From a checkpoint of a small transformer trained on Wikipedia.
Size: width 224, 4 heads of 64, 6.18M parameters.
Architecture: learned positions, no biases in attention or MLP, tied embeddings.
Training: a variant of Adam for these matrices, 12822 steps.
MLP neurons of a small language model. Each row is named by its layer, matrix (gate and up: input weights; down: output weights) and neuron, and shows model dimensions 0-223. Each number is 128 + 24 x the weight over its row's rms, rounded and kept within 0 to 255. Numbers have three digits each. A neuron's up and down rows have the sign that makes its largest values positive.
After each neuron's rows, "fires on" lists the tokens most often at its 100 highest values on Wikipedia text that the model never trained on. A number after a token or word is its count.

L3.gate113:110170091155163118153135146119100088127128128132141135107079093143097133144117119131155111150110170132104128146098151146105115112097110167116142118145118169118118096106132094132179152143101105141119114162126155100134108131105129139094138159149149107119134188131112124096114112136138126131134119149115127152099107129116135181142130119117093123135138155134168096143126108173166115154125084127157125122145125095075157152120120121088149082158096111097114090159121155155109145125145142106132141135144176165137115100090142121088137098137089142118145149157197127101163088111104166133144113140172152154157108084138149161140123095128150117120127194077138133122101131143133144123106
L3.up113:096165122127132115109102137140124115102100128098131144143140119132116144169135124163108168121100128130136117133109113128121123155112083063068148155102095162122146137079147132131157116151127130129161143121150119134092149098137099135125127116102122162129175141167097141138118119132160078132175145154161087151097106150147109161069094125115116148154126157142155173118112098116130099156133111102148151140080138138090180122122126135151111087157138129107179162192123102117134111162150109141120110120128113128131146094149119120136094156130108140079120132144125174102139098140097173100139105128113126107144114110149142101076115165157158125152134102088151140154100143107152144121121
L3.down113:069121129137131123143136119160210116193119092116120141113152131129133104113112125098160131132103159131118103123097130108118159149143115099155097104165141178126140118118133084175128162129167136130107130127138129090125110145149131115149093125112139143117165113120088138189113082086146102129127167091122116155138110142133120126133078152124144032115118132123134131131132112132140087096148117126128114103160132159112114138120132155103095125133083118176183119121091122168151174088128156126136149136143146124145132133140114111138132146093155127102107155145156087142126118163061119134107143120115124134122139146149165139124124129116182137131145121162135093136104102136132114124153
fires on: " (" 73, " Year" 17

L6.gate182:106096155116122126098158125115094164119138148126118149096100109182134136122142140148126128114135140133129123100160096133078120094173101136146116140145149124127113155134132167126120111094170119198135105111064124128125142093106160134127123118127069126159141126107120102138116143124123128118145122137138132164098082140147100150155170076145116141136095145156151146156108110158145175113173112142081128170149120120143163137106096091143096116165162118109101103130111156150097116129146169126119144092145117180144109167110145143118126131173135117101092129130128123121124153121126159119162128127099116143140163079169132128139140125131100094087115125089105102054103140109106144110127
L6.up182:137100101153117118111118083105158111109091123134163114132132111120100142123138132140112136159127144105129129144113111117131119131065141099119135136084099115110109141138137095120106195155135118161110151130099139111134149130128150152114079144122160134139143117150131152105144139128083140110153142100158089098081162151095106108159120093157103156145095136132141131110115146121156127164143133087150122142158096151142128093133186125155077151138140158144111147110081130146152142170066103155177139158139132086090111161073107111144151104140150152139122141105186142123181136123095148139095104078125092142123163123145134143088122099106129129136148139110129107134124104156116153161142
L6.down182:113163153132151108174135163125147121159052095144118177147124139140140133112131126097149171118134102104118112138103128088117171138149166145149110100137132145099127125088106162120129119115089148088149132143117145086114127129101112161152141125126126092172140087150148123168114127171125103148143119152114161110098105145137169097115134153151133115079108104147152141091103104157131130108125086130141113153158102121127130112103120115160142110072134152128119140119140158129129085121148138147088117107165128162110120168135131095120165152115159121132142166173131148137109120105094138135135103097120129156148153117082182106130093129121128150151162107148107138137111117091158099100055
fires on: "e" 31, "red" 13, "l" 10, "on" 10, "our" 8, "y" 7

L3.gate335:108154134136139124164159072137162195130171091094104166112141136133132088143135132116110121114129137174071121116137104142123111148136154114118167136131129108127116122136101110147147101116144108154166113159098128116118149068107136153093102126083114122146135100133090103119122188130124119109113148172107138113140121113127162130133138113129094149118124147132102156155129108116107114151164137140108131142136112152093079140086143112110156127109110130123145124109122148161107126128169137140113116124195125140146112117061097132135111133108160130150123185129138113137118118159108175095146094121077107103132072141069166127111108137124108115166150110143125139125128146067111158136152
L3.up335:115129121176103139147174141128149119117155107095136150127118113161142104089132138144118145148143132146123104165114159129133120124163130120087098108122131132092190162141139133140140110135111084138124112158125178122129142079106161122117132151107107090159157145113110144124176152120115116127121121170113094106091100132101099146099142098105117144153130145149142119147114088128138151131131107104164145153100176176123081117136148131144119143109172096098102125153190161128201137114164071124120134077117105118124158141103089131164157141082137129120142121156140120104149131113140181172128127149091114087141129101105146138118147177139128153112124142113123129122136100111093154124102
L3.down335:178112192159123111173147138075111060085164124120135158128111104118118143105132141111083135103143136115115113146098126116132142181143126139113114159113153175111119121159134143126115112166092134126170150108093094145157138129158108134129131171119133117105172087105121126089144113129130104137111122116115097120122129154132126144117155153103122145134129125170144134149120107110132151142116155126160154128132152143111100082128123120148102128094190088162048132129138153139145143119143120107082109131131108119117102116163134146153130135079107112059134110142147125100085135118174163150092142151149153126122134157150087126130141141129162137136086132087121149105134116153118160109127
fires on: "ect" 56, "ether" 14, " along" 9, " prom" 9, "rom" 7

L6.gate193:163115109125133105141177108123097128099100123146099161124119148157139138124130151144097172153148127136120130129141126139159131131076137145112165136117124101143145150147132040125117145131168125106142133151139110163105100094152117140090131094105114115113154147163140148126156142124123163172101171133153125117147106154179106109121107160127117132122127134105104158098114134126093125104111118150124147084146104123104105149118102146094092138107146120104157099107170128138131125141119129071150097112080135124151135147116150088095088165171138141152123135152173153130106116168107176152137129127089101083125153136060182099108130110138135092131099115125092137108134125099139135107097
L6.up193:134119115096148117093110107124146113140161172125138114122069176191136170155153122126107125161142142172106152136145169161142132172117124107149161142093145112081151095158141080096134124150140147114137175112116165099141123142139102126099137133135136118105107128101130126111116141116151123128099132165116165111125149156158156118127160164158161091131142131133105132100141124106126113132109124117166115071157111145079158131141110174160146120126140117165076149106152088112150108126096108127124093108105185113131133099148148112135120134137099148141149110119155154131153146118108182166091111116125073109143163099121093150096145144166135099123136109124120092126114125172135132134143
L6.down193:138166082112142124102137156119126122126125157138126064170116129144123139164126113134154066139130142147153123115145122113092161141121135136155161142111108176127120107092126142112135110112108112091119113116137151097160144109127108116136108134134119144105081116129165123152094072117099105123114131116110109121116188155144141149139155123139121140155128146134119091100171122133131135143147169131119127155162126121134137111162172195123142142139128152210128148115117074110128163125122125142109111137119146114128085119122148189172106147115152085130165128100120123106145117135095126108084103130150106135104090069118073138133096150170129119181147124113119112114127103144164108137159
fires on: "ic" 16, "c" 15, "ican" 8, " Cl" 6, "x" 5

L6.gate167:137126137134057117141105141128111134157086094147136146143144149114145112111135152129127123125151125108092127124123124112140140105145125141073129123137140090098109135107139071124126107113134137120071113107179162163109141155144154144130137132106102123091149118118148134118136147183109140173117167114158105162158125135120129153149089095127124153123147137098142096150141097166147126083116102120124112098159088145122168129147181172108114120125097143141093121112117178147132147120185121138145145140109140193191129158145140137124094123158119166095119157077109116150150129152128106085106119139108150115114152098121108132104144113140104137074131137114136124079099103113109103168100
L6.up167:085159095113153128162139128137107074095163168107169123114130137110113168155124161125109171165118141149118150154128134122137106147066148106142121131142108144125135127152137114116133141109088089128052112103099166083145145165137154138135127110121107125136081167104132140143147109178149144153122152146106131167082176129123101117144148097118130120151107147127109069142102146117121111150192145145127130094122100142129139144146141106154134144126100129165189172125134107136163082123100097112151132156110096143143148075106121105131122149142093128136114135132139159125120098114169112116124147105165136151133129132152104117116090117107104109087144127154126118100118146136155127096099
L6.down167:122141149156119126107108144117120186116080168129133113159097121074105152135126134083085089135130072104112131135133168128131148137160108144099157128115144143113149118093143114194149097128124110183124113157131120131192090148110117138149118125175111144122124153118105115129083126112129134161151118090103140108126171150135126122160108157144136123124097142119118158113126158138094157094095120134144100080186115160131126109156110106105145153116124144127118102180110191120115136112083157138142144134137130158088141132128185120167138144108131126150083112145134131152179130137124114120155152137132126128087134148093114158125123103138141124138118106078128106119096123137093109102153
fires on: "0" 67, "N" 9, "T" 7, "K" 5

L3.gate424:167157138098098126156170078093115134132152150115111174081135114122106118109145112161141072097152140103141123150139153136143142145161154172111126097181152132129142120096129100101082146127111162159103100094116148112088104142149087117126126127138106146111162137143124200086114130112104104183109123133152110130135110094154113096146149162116136113149142133134109138148129105135083105118117129119166120108143126126112090110112121158131153202129114122146155128126139135172107129125104128119132133129120146136107116099144133103088114101130099161114106175181119096173122076129132147131137153135133128129123121120142152130093108122095108120085141134181150142123149130173134178102133
L3.up424:139132126130125143165162060130138134140151165130117148098121123103093135124132090155119080106191153114139152117145148122166126121129115161115132122131143149170164133083120114116108147145095101129126089103109141147144097133165108115132110147184125159091157129134140143106116107067089126165099098122147105119121097116146117109107118149130109097136170128131113130128127110141113128118131125112154139122111167084118111141150128136110173157135097133174152111126118130159132107134120125100127125141177139105122109131114133114103126063125127149110149172198131085145147098085160170110145150108163152165154109133124165100144098109078121141152135112178122145162125148104144174102135
L3.down424:155112133098119114148112138131127169125137139155166075075131152145135134118132111169099081128166120154111124163138153155175133184124144116135067103117136119126140138110119138142144147093141132133154130106141154143149130131148103170117103122159095124129127151121110138134137111087099130106101146156115092104065145134112152133135114148156127106151116201139100111074137170129109077135105149109104116123142169145154174105138174151142130170161139159127117107089130117132115110114104137125156114129145123089095133171107136121099113160118116114128160107137126086150147103109134125113097125129147156184106114159159078099137127109121147112115131131087090145135122093175100117137144
fires on: "ip" 64, "ision" 17, "ap" 13, "amp" 5

L3.gate94:139134116100157137102110118134136116095117136099099135174102151164124112120121107110145102084092147130087079090114094131137147135150163128141129129134159147128134117125093163122087108111140107115126123143102110154122094142149142145146110100099110128160085158173124080142098153135160101159152150101126092141138089117130147175104175094127159150150156112070102122108107148104146121144135126156098130150108112107116138135111126164107136142167121139124175127139146133117145106091138103126072134184144077106152103108118147135121151100099158160158102146157115145160125164123124149122116134164102102139101095106138156135178095112154131159107144183152111154118084155136128112135128
L3.up94:160142144124126133102132167111123107111127151136135125091131096152090159086134133116139110106096114150112136150149095122135098150170081129131156128122128124152110089129141135139146158168121131123073133085156174127129121083146113138141163149122159155110152119136112141105116088137115134149149125111127152108081088127143106116094126163134156131111128106123147094126158186127134104202174134128149091172121114091131117070147147126113135129135148122128164093131131175079128134113082108101120155129115114118110121105129108105113109114111166156167131139116170129081096091135143135135128090159116121144123102097152163096110126158192120147124131150119127141123131125104168141074093
L3.down94:093143112124125146146104134069191124129161095111108132144116128137131177129103145108133105137093110153134094161110169124096116108110115121168128086110120131134159110125101131124188161138127093104108150113127169134080092167128098177095135147169107144123159126121128147109113141186116119157124174125126155113134143131112151149103126125121158100154113124140105115159135155125115110139103163101156143153085127126129162093147135094150099140107131128167125115137123128136141119134106119103152121148147120135146107176109100139158123115116113163159101166097126171098157103148067107119112111157135127126140077117107188122158114146126128129124131098149115094119095160182139084131101
fires on: "-" 92, "-C" 8

L6.gate240:135093094118123122132074111126119173121128099163112157087132135122144109111127076105142109085113126130151146124107139153131126129130125123080128149129111140086132115155199158108124148132090122151139153152092126142149133108090092121157117131119122138155114126178111128136108165144126141135142156137131135123097154080120127126099082129117159139105141094130124166160152159108134149159105112099140099133105151095172137128110112128158143108118125150125099087143120144135114157166141160106100174102168126151077123128056135140103108109087095086155088115144112125137083123108155144133186121132115095102116123190100118166118101138140113118155101167125147126163136135137122134159121
L6.up240:126107117153149100103095096148095147109131137169157131124120146093182089132116071127128131117130166148140121113165136158095122135140149106157118125141098152135147083118112110156121132127099092120114143141099096143091143108136151158145116084108131124162133138111127135154100146138126122120116141149169132151126100080108150138150093127116174133129120131107106102154052130112144135131149152120145122149119135128087093150117098135130128112143123148143146132105126098164135091177072147144147109118150127124154134100094149113125155098117166129119141141136098110106124199077129142150141104144079177119098139197113135113135138132083089146131078114121132150133097124132149191137142
L6.down240:127111128180158104125119131052131097123110116092111145109086154124153126167119134092100127151109144115129135139153151156147095160157118102143152106158118137127137116138133157119082133107126142105127128122120129125101135161110121168127114105161125127108128135114118124109150142148116163105117154100132118079148086137124128111115097099150105141166170142110143094136130112137127164148128116111081124103129100124148156175086155148154176150163115133154102121125109110090165177111090109121079150130151131149142141145177126118082157155139153108110120115108119163162129162099105138133161146118150125098092145142115151096091079177122167128185103117133099109150110108176137100146112
fires on: "ad" 32, "d" 32, "in" 13, "|---|---|---|---" 7, "t" 4

L6.gate130:164132156135110174147119126131101153147101097109113159174137102101108132133135152134126172109105137114098110090116107113134144096155141155128120120176164100165147120114160139106121130138153099093163099108138111133098143100115144154133099078116160117093156134106145108104163145135093124150088144105132109161142105132127162141147086121103157147115149135095132083101102106147103132092121112127154087103190098141102077181134142125133112131130162118135121102183104162157130146128109122179136145156097123143163138164129129140131111173115161164125112138097118119122147133155094131102136161145099123081150173093134134142144145128135100131110142127154109100143122079118104121126077
L6.up130:099093125117135131158123096145136167103130075138113161155114083090058156122143112113117173128117097189115123096137141108097161126118127137112140185147122132135148088149160104141107129125162147115139116094090132147111132132160144141136115086103127120106128126089107129142106119137129123152139135086118120164122108079172118146131090142118108150131130129135117121154094147123088119114138136145122182099124143155131128143159147169096093169092149118149078077151125105127139120135131133080102115114113123121120077165142129109132157097093121141105132152129127138149130147136158170142139134132103180158149129165106154123126081117122113098102157148105144153077115097128116155085146
L6.down130:148122125126140115135137144120156141103091108103113132103086099178118137124135144136094107137146124118147108114123176139106129069107117068118111093148132115155129101111127151109134166093088129142146133160112107120130055112154119130170136119138168043168135143118141141138123207125098132105127083124133098152153115101148106102125129089150151151158138096146133179153110121124121092137147128149159127136125134139116104181130099156138163137169130149104137144125104146167152114143149120104147159139067143116143149085138117162147134125108131109160122131170128131098123098153154119110115081135133127168100124143157145149104120161135098125106129153116159142141117110102100112123141
fires on: " " 65, " the" 8

L3.gate79:139094140116125158099161096140164181128118152139125159118175116138103121091123122135131078088163089093147097111118151144111113140142107154080100120108140121174162135126158085122118110110130136146117098139152154129119113128135105120156160106124135166110086173122137166150129137139131119175114120110112096119151117150159126114109153159134125146104124122130134101129120098141149109091167161120116125122113146101130130092131149121120143108154112115146113120134133119158171122101176103137114173117153097096160131103108178124090161092127139100159133086101099124118173108164093118080156149135100163138162171129124139165115175090108136129134119110146096070103110107108165130101124
L3.up79:159119123106175165085141107108156189124145113143121121121124137127101115112137143149164076125153131120138116154132133141124136144161122139074111132085112104119167143090138120137101115162120101124155109139169162204120112132150111109110155132129123127105114149114117143127116189112146142130124153127115108130130136156111172136113124113135109158100153104149138133152119099125101148080169125114107116154099122112089142109128167131129135125126155113143100137156152139143176165124157108145089166148182098131131126101119161149052141098103125143179140091119126109115143126114074115131167127141115143138188106080112103158108140122165125135138113120167127078099114121112136113105122
L3.down79:092113080155147125149096131119069136094148189156112086124117102096119131142143107066100158127124107136131123177163159148168120172133113130133119157127132152132139124145148159134130141176122103096142161092126147145112107083157171129126133106175123115122133134118119154132138094165139148135125099126100116124121136152135108135120128121126126042099132104139145097129133179116161124159133165111136094148093114085131152130130159110166178106136139105163166156142077119148099113110140102124096120092131072096118133114122111130137121109137117076154110090120137151135150103113166067116146123145151116106138113124125141107121119159151132137112142126145125152145130126161164116140151
fires on: "ort" 54, "ug" 35, "TC" 7

L6.gate127:125131110107114125140133138133118122100112096121121169115151146127145140116141153137153109120120178143105137044118170096128138142139125146091108142130153133115136169105118136163124139118153121134086124106116132133149132138131146096116110154139084107124135176094137124141108140141127145159111135148118134158154121096120144086144120147133096128118163091142104080128092152106112143089134108142125158096131143106144106151074151102128059148115087065099142128170130170158143151167122115125113114084126077151151166161141136139100143172148089121107123123132153131164108113155137121111128140141141175099132170100114184137117091091111136131162142140180101146111150098129086136134101
L6.up127:118122113089157108158084136128069122093127116115141120130121143100119154117121137137129128160089124140107123119152124079147117129139147173109160126158147131117121141106140099110140156133146085142080122117108172185127157178164161136112123147152086186090130114086124169142155120177139143142124130177159119144142144146151120112173142129175117124102126146060166138148123172127099129092118097141145131117189132140109136150156101129133095156123128133119161113108142128117138131137144128139109118125127147154128082148107132131143125119102112163111103115112152114160092167126148174133112089161136162066144136117137141129109151111154090107125128104088126106099114099106095139146142
L6.down127:099163157119102125120140142113116130157107119122148151132162116100115148162136107081106113093098125157089167131110134140111126139158155110156120109146126115146163156146106144167111114148126171135141095093124143106192132095100119152141123116149083150169123092100101129099130118104083133160154105056063118084114170189072148110113113136121146142143162161118094141147130118135121143131122158120150125108140173130095152087120160113145107139160126111114139141134119150082103119120146144147141117088113105184152118103120160155127105142097155154157121104139132166091144137149127125124143158091136091160089125117123140122131116113120156138111123132148089088153130150135126114117134
fires on: "0" 18, "I" 14, "A" 11, "2" 8, "1" 7, "N" 4

L3.gate91:146124157114082168113092110154109089118117130123115110142180139121142132158127100158129154149115128099109125101129103147118125118131129129119158122118150176111107131135082161074130119120103158147103129109136117126131133102139123138139196115128166133155112108121110099178101111140115105129146117091109091112139121147143146120132144129132158191135098147145128097105124125144156135110091136150139114147149127063143148115142149111129142128157089159130100119145130069151092127146093101139111140127075107121171131095094123124167135148150133142141119118085137157119138130161162182096101115171134142175175157161139136154093174106160125100175088133139092110118110104113114104156130
L3.up91:102112114153128093085093078121132147109100124109110126094142139144137106140117123130145119101097131103102164128106078092149123120136096126119130110150192140113112112108140144152133070136139089108139124152150101129141117109115104137144133127160117144136111098117100100162133134100131099114147157170168099153118126144141129148145123134152153132097082127135118134121112101127156116131140143114163140147076152096151112144076112065103128164153121112106105086152109099127150133129109128089069152104115128094141129174118119183161131147132195140132096090131118148135153099126180154134097126186155099158130129154164172126112137114162158114147118139132130177151131132153130140133138
L3.down91:088157102138100137128127135130155122137116150126131100103132142162157153145108139136170144091090086116128133122108118142151151116144102157114146163131126143116102106146104102132147106123152131135113138108119089137154119124128125137150154144138155124160117122121111128131152108087127113109146118110144089129132125134145152166145132165157134182117124148122091102130142092106152147077069141151175136123128110112159117128170169136109170143172170116114115111122143092141127145095063120116124089106078102104124091159098133082127106135160152139131142145132126094089141157127121149101101147138134130140106159115106218089068177124130118078151151112156106126126143138126155138177142
fires on: " res" 39, " ass" 32, " pres" 11, " cons" 10, " ch" 4, " Ass" 4

L3.gate354:121167125102127095162137110158135141178144118139130180114175097132149142107120128124106099118119114082156120124113140165108148127150083137090106137140132146086114128152138110122103155104095123141131122103158154117135115090189085098143123096114126140114156144143158112156089146134134118118130105160164119115119103109138086098082126167106142151124142107117146098123109104173064094099147141158145094148115154125110135120150112178138114101190143160144131110163148116129113138162138147131131151147095111080145071135112124125078130143155098125081130164090154137159142089157133156109108138143122133108113143117154121125142075155169115126145147116124096129110107129115152105146128
L3.up354:151128129111140157140095125142108148081142172115165131095109056119100136092123110082169076096144159155137156140129146120163130133129127161138081138125131158147111127090085149160135115141123149153097110128159123137124165108132105104141130170139128183140115136081159117083149090127131140142091087094141129164121102146133137122131092100131102138147138140126187162146102152149137106142082125143133110145120089126100149130159141141130162104156119115121143132108092142137158137113173111114140166109098125111105100161093136150143133127127121101133139133152148106113180128107104123119161139157154100142107123149123101134121126127156130179125117090094104143143139144190147144073138
L3.down354:174137111096163128130104120127109137120148136140116172104129109151153140102136145110100107147098144147126112144111127106157131155142136125149068092161169096155140097149135178124113098127136110118108147063170159114140086142145136128143130150114158129146119163106127122110107104126135128132124120086155158135095139125089151140127086128135123194142130163110183134117138191148121066137140138144151071150144118135135172098141169109111135138139100108162155172123081153132129109134115128087091138129138132105112122164107120129108128122098126107131143118146121142133168093115140103104150124163129145141041130119161085100124123132120110152135102118135084111134144106151149109096128
fires on: "ug" 55, "ip" 43

L6.gate213:161128175140112160105074105134093114115129139100129135110134123096129134143145135098134149165172178119148095107091108156119157155113144125129106165091131129137151103124157113109183143145182163158094145157129109140117109117109121122177149071097136143125140097111126114142117110166092166149100118157097158180142109141124076114090119063121122141114097105144131097130126125118140152127111152148117124142134112133115122142131112105153084154124138137129087133110105142173119111139094104089138141107143138121094155132117115169105080140136140107130123114107112132176086125133127142127130117131100082107164097141136128178147107137145081130101140132140092125082138135157117185121130
L6.up213:132137139112107095123090123108112123070171141127129125100146126103161125128140124140133135146126108147112108169136125115124116176146098134134098173180071124116144135152134187136136098121146115130126137135147122125133117144151088068078126108126104123145141107111116188162114110142128105151114141114113118153154119194149168121111085156153113145124163103101123116164104150074134116144136105140124091111133110114181144147110123139129120104087114125132139128152129125132111128114129125177074136102125134133115176126186158121114121144133113130163152109125139101128103170127134152092129093115110161105106141091165130147120033138151142125118153140118134150132156155114140083120153
L6.down213:128115150137159154124075155120140101134112111129165137096136149158123128170121082107137113153125099142146153155069104162148117139109117147122156118110155139102131124102147120148116144139121164119107120110065115192110103158098112107103130133113128176128145126170134118127119107089112113130162152173138153123127144097118119094128131143111108145139087114121147172121159130126105110131076132122173159134148131151122154130120140123102164088075116100093138142151127114126098142142171137135133146127093179162125132122147151125110136152128157140116139099070142148156166159109093125177120104160146107157153116102117115155138082150071101114129169168116086109094100126109118125120129
fires on: "is" 40, "ur" 19, "a" 7, "inc" 7, "ol" 6, "our" 5

L3.gate515:189125128182096159121137130133150112171114141105116159126156153122152104083128141111100152103129105093131104086109167111094162131137123139080120121141115158143151113128101116110145146089170106086120127124116132070122103127141173125139141094155147100162119168119145185148154116137125106139100102096182101152151073136162129121119120085130168140100169107120132118120102113077143087184143133120135151136142129139152128101111113135132160131140143137105134121134150175125162125109109108132115136172123129104088115129131117080089116091142132097120112152126101154119125111129142135119145119138138157152115146093181136134166171121091106120104105099108166091137107134124119130139148
L3.up515:090166092106156172129147116108124124133140147107155089161139136087100125103151132118138110095071123147142097158173162078119177136114121121112129111109106143139145116104122117104057127122140125137135118137134177110129141147150087107162140158126139166138155139144182105103103154156141126131075112118120131150166117143107145114149122101081136135164128105117115133094155150146090089089093105129131103116135158143102151137113093144137123118137162105128155135181162127131121104095169151144092137148137115138128151122166135109089131136143116121126128146121146123176133168158118097121133140129091111129110158120108109135125088125157182112125158141103109107126063147167094135092133
L3.down515:142127135090086120129160107122160084131128093138147159141082146082085122107150103110130176126159184135114073141150132124135139157112122142144141126101079130110117160131138109128115116097145101112198115101125067149151133108073150155129138146112125078164112118137124100068157132099122128147170156170106156140108118133095102086122103148133138129133128122151124161110135152128147095116160085143141146147090146110153134100136138126146076138131123135118156100140135103133120108117144101125142118141119118158118147104127148128166139119144138117130122133128140100152119176101138160122168132125185176103129088112149111082081109107140149136155143170167120093125148131135120108131132
fires on: " Russ" 14, "tt" 13, " Mex" 7, "uss" 7, " hand" 7, " attack" 6

L3.gate545:150118109156112111114116118121135126144123123114111167142151122171150147114120131147133102114100158158089139145093145116160139101068097154127131098117170169129132148132137173124079103127090126155149135108124120117113098088141113108123169109151093177099152108159148142135125120161146167148105131084173085122096121125114103098103149129160139142106100130161144107102167131118146111162122120134149157065115141088137134103133107142128092159123146130069091113158122154089137125111111135100153125116150123140151124129131108082131114157134124126169114143139163105122126085161100137139158130175121127125137162123084128147125153086119115108166146150105136099098146162175080098146101
L3.up545:177116126140112128174121106132135109126120075097100125152124113123121144123112105123176095137105147140137073114102121130148150142144115127145148108145143103077141144090102177121075153083123131163131143157146129125134116121130161147093106133091124123164134149146087132096144104096117095082149138122135159144136110116159144130142111121175104124141105107116131172153121134147164154120079152163194134130100105149163125158185089132110143075118167145129122115129104078107135116103133150140135118150090138171140143154137119122143160156124110122132163078112117127146061085133152129112136128143148095142109143133133153143153141120131102100185124159118138131148145131136154089134138
L3.down545:136119100146136126131096156096135139163100104129117092149144123125100127151131147141126129112095103128150133111121112150146170117149132142128141154167115093101100137087126138139150144131133142181083140130174114111130153145131119133152117178135174169149126093135114117166176105149122097142104125125142114142102130102114142131141098104160136132113104151160096167111159172114156157088134207112144128086128110132119097134158108136101130127129130096097139074120135103136136099102077126171157083091122112098096102090115156134129118141088052092174143102135112106126116137172144091125133132107132140150129156119150126182130152156132112110134161119104131158102143152142117134120155
fires on: " Art" 28, " art" 19, " ass" 16, " Ass" 7, " Des" 7

L3.gate497:153107109123161121164146094104133124132105100066070127162149119154125109131097157141126134157107132121123110129113111160150157088115076161111111111168168145127169125131093114143135114057132090102153131150118123155113125123109128151117150160193131106101148118133184126113131133135061164156124141150153150137098096144129141106117117146138135149145131116120142152112122136167130137146140091149111119124144133144121107087115172105126101090147139140120153125169101142114142114163137129111063143139130131128145158075104137136138086147125124137094112117134117128162110104186141165136135102114068116152145138140140122208134145103112167115133121141111117116127114122134097155134115
L3.up497:113088124140123151171143121132141134092115131147090129140144049153122147141147113134152123165144157114124128173140114122125129138117084148166099122111138119100151115172118108154191118113143103142138118115137133111073117107135103146141102156145108127138177121149144127111143084133135129095112096110118145103128091162141111130097128133118084150151105144146187153129097113125140133178173099110136146163091137142111127094119136136130138094151092092132152129142097114138136094128124109111163141143128152154124143096129128150145161094124134177171142096155130178094143145161101185128083098105098085095133117140118129135126106097132167169091135095074139130119132130144152137130112
L3.down497:149148196129116108207118160123145121064073119135128169106072138094075094141144128091158137105148141121140110159143110129187104147142133139106140097106155117112128110119153100151125104118103143168128150164162105066129151119124156101119116162135135130107113171104118128126113129085109080139136151123114143120105131110152140156105122145123157136152107139083076123112101101133153127129128144150149130144172139120119137105153104119153143116163090141148149123152135128138155142141096104131161126106129129121103121149114147128171145103144116117139117173184081160125124154106152112106084113140106149125118123108097074096120118117150130114111139100137119142140117153153132135158106
fires on: " /" 50, " (" 22, " coach" 6, ":" 5, " football" 5, " Pe" 4

L6.gate247:099107112110110136091124112106125147158153105117135132160144107142136113125149089122132106113116194110157132117121118150098113111139116108135114194188103104133097116128131096072102085115123130179121113099124165136130118101129123188135062131175108103138097158174100122137128156148133123152136141132099121165114115121158139127134095101147131159124136130122149158144120159182149117146109111109127081114137134079145157089082181144149116129096115150106092133153110148140152143152141128162080148166155123112103102126106108150110127096101148111159127154123128090143121118101106140096146100120110099178140169116135112117100135142126079128135130127094135145135095137101119134140118
L6.up247:141125130156173121105060077129116159107117172126134139122100160141175126182092137143185138119131166149152119098118126126130124161179120115148158123122109110114127126146124153114135111165080109093150111135116104127142064136109076112130090141169137098190165108129145121114134146122124124086142127107102125153108108123111092113142101128109102149145147111151135079101125125167106131115113122131171140129113147096165084123092120114125133183114123155129158128128103087146109136110114114136111130143117115099149140096130128114142139162128125083177132092175146132140112133116089167116115141113127155112119133158124146113168084165116137141138132145160123109130146096147145179136103
L6.down247:137096180101102173137109107139137105107108113078174151127134108084141099134122198130104128152128153156108085155159166138135131109111146119116153157100130100138136112116161133126124100125144139098094116088171121145138155118149114130138133135121116127103155134185096101122123124131104147146121136123144130123096168120136091087106109163128134100151126128128167118091156155121159125119096148136165119136135141120155106137132094138117078101122145130144153134100186119103131136135121179102136096114094132152153165133117113155131144124126187121118172146092120122151099113103140116149162108106194110134126185129114168149117127101153092126127123131070102148091110091166132115134125
fires on: "d" 24, "un" 18, "il" 8, "und" 8, "l" 7, "in" 6

L6.gate59:148104187135125159130114094110157119086135157114086146147139122126129147119141122105202110124179209131127143116099082122169144111139134138163138121116113110116095151171152163086122142142143104140100116128122095138099143105125117132084141069111131131134132112136117131108166131114118132164125162127132104128139103101127087107135157134155128143111113111123060132099107158094110090167151124148120104139123133130123137128113156096170160133154126091167150135122161163080111129117058148107149117134149101138127123128087124104125128117098109164138127129157136097100155173145111129105129150133169102106129140136135118141106122082134107126127125142132136104088073104120131119155097
L6.up59:130130095173106106094078161093133149132146153187113148148123123143166143091113115118081102125108123113132109179125124141064113103096087130109127103102138122144111082146138107150132096101074078119123141109159153136110156143127139127106127151076136143146153150162119104111105133134143120130119145131162123132105145128116098153095152141132151114142168111098156105144104142123194141146137122109123122129117107084126151108130125123116090142108167154095089118079165166117147147127143153139162114103136073109115135136139133139175120116118143115146111158112156129109158106143066125113091119143093130124126129162136154145139165158108149129119116160110144137163109100140099087135084
L6.down59:128117088132158120133119134129102121113137129089168112114179155089085118126128167113108086146100165148142115105102153110139122142143141109156102152137138136122148146127152128123157147140121126121128115097076160120154091154183161123138140086109135123111136117149099117125141127114149131112153104162125123146077151137122131125118165169095124155123148106157089144106171146117115111137113082121085138168150169139171144095128121135107103149126085139136153136122085136103119087105151145146128106137162144191154089137111120118127121110116103201174068133121141129111166129128098117119142047110150142123085104139113146143133126136166143118169117124111097127115124153130116093135152
fires on: "-" 100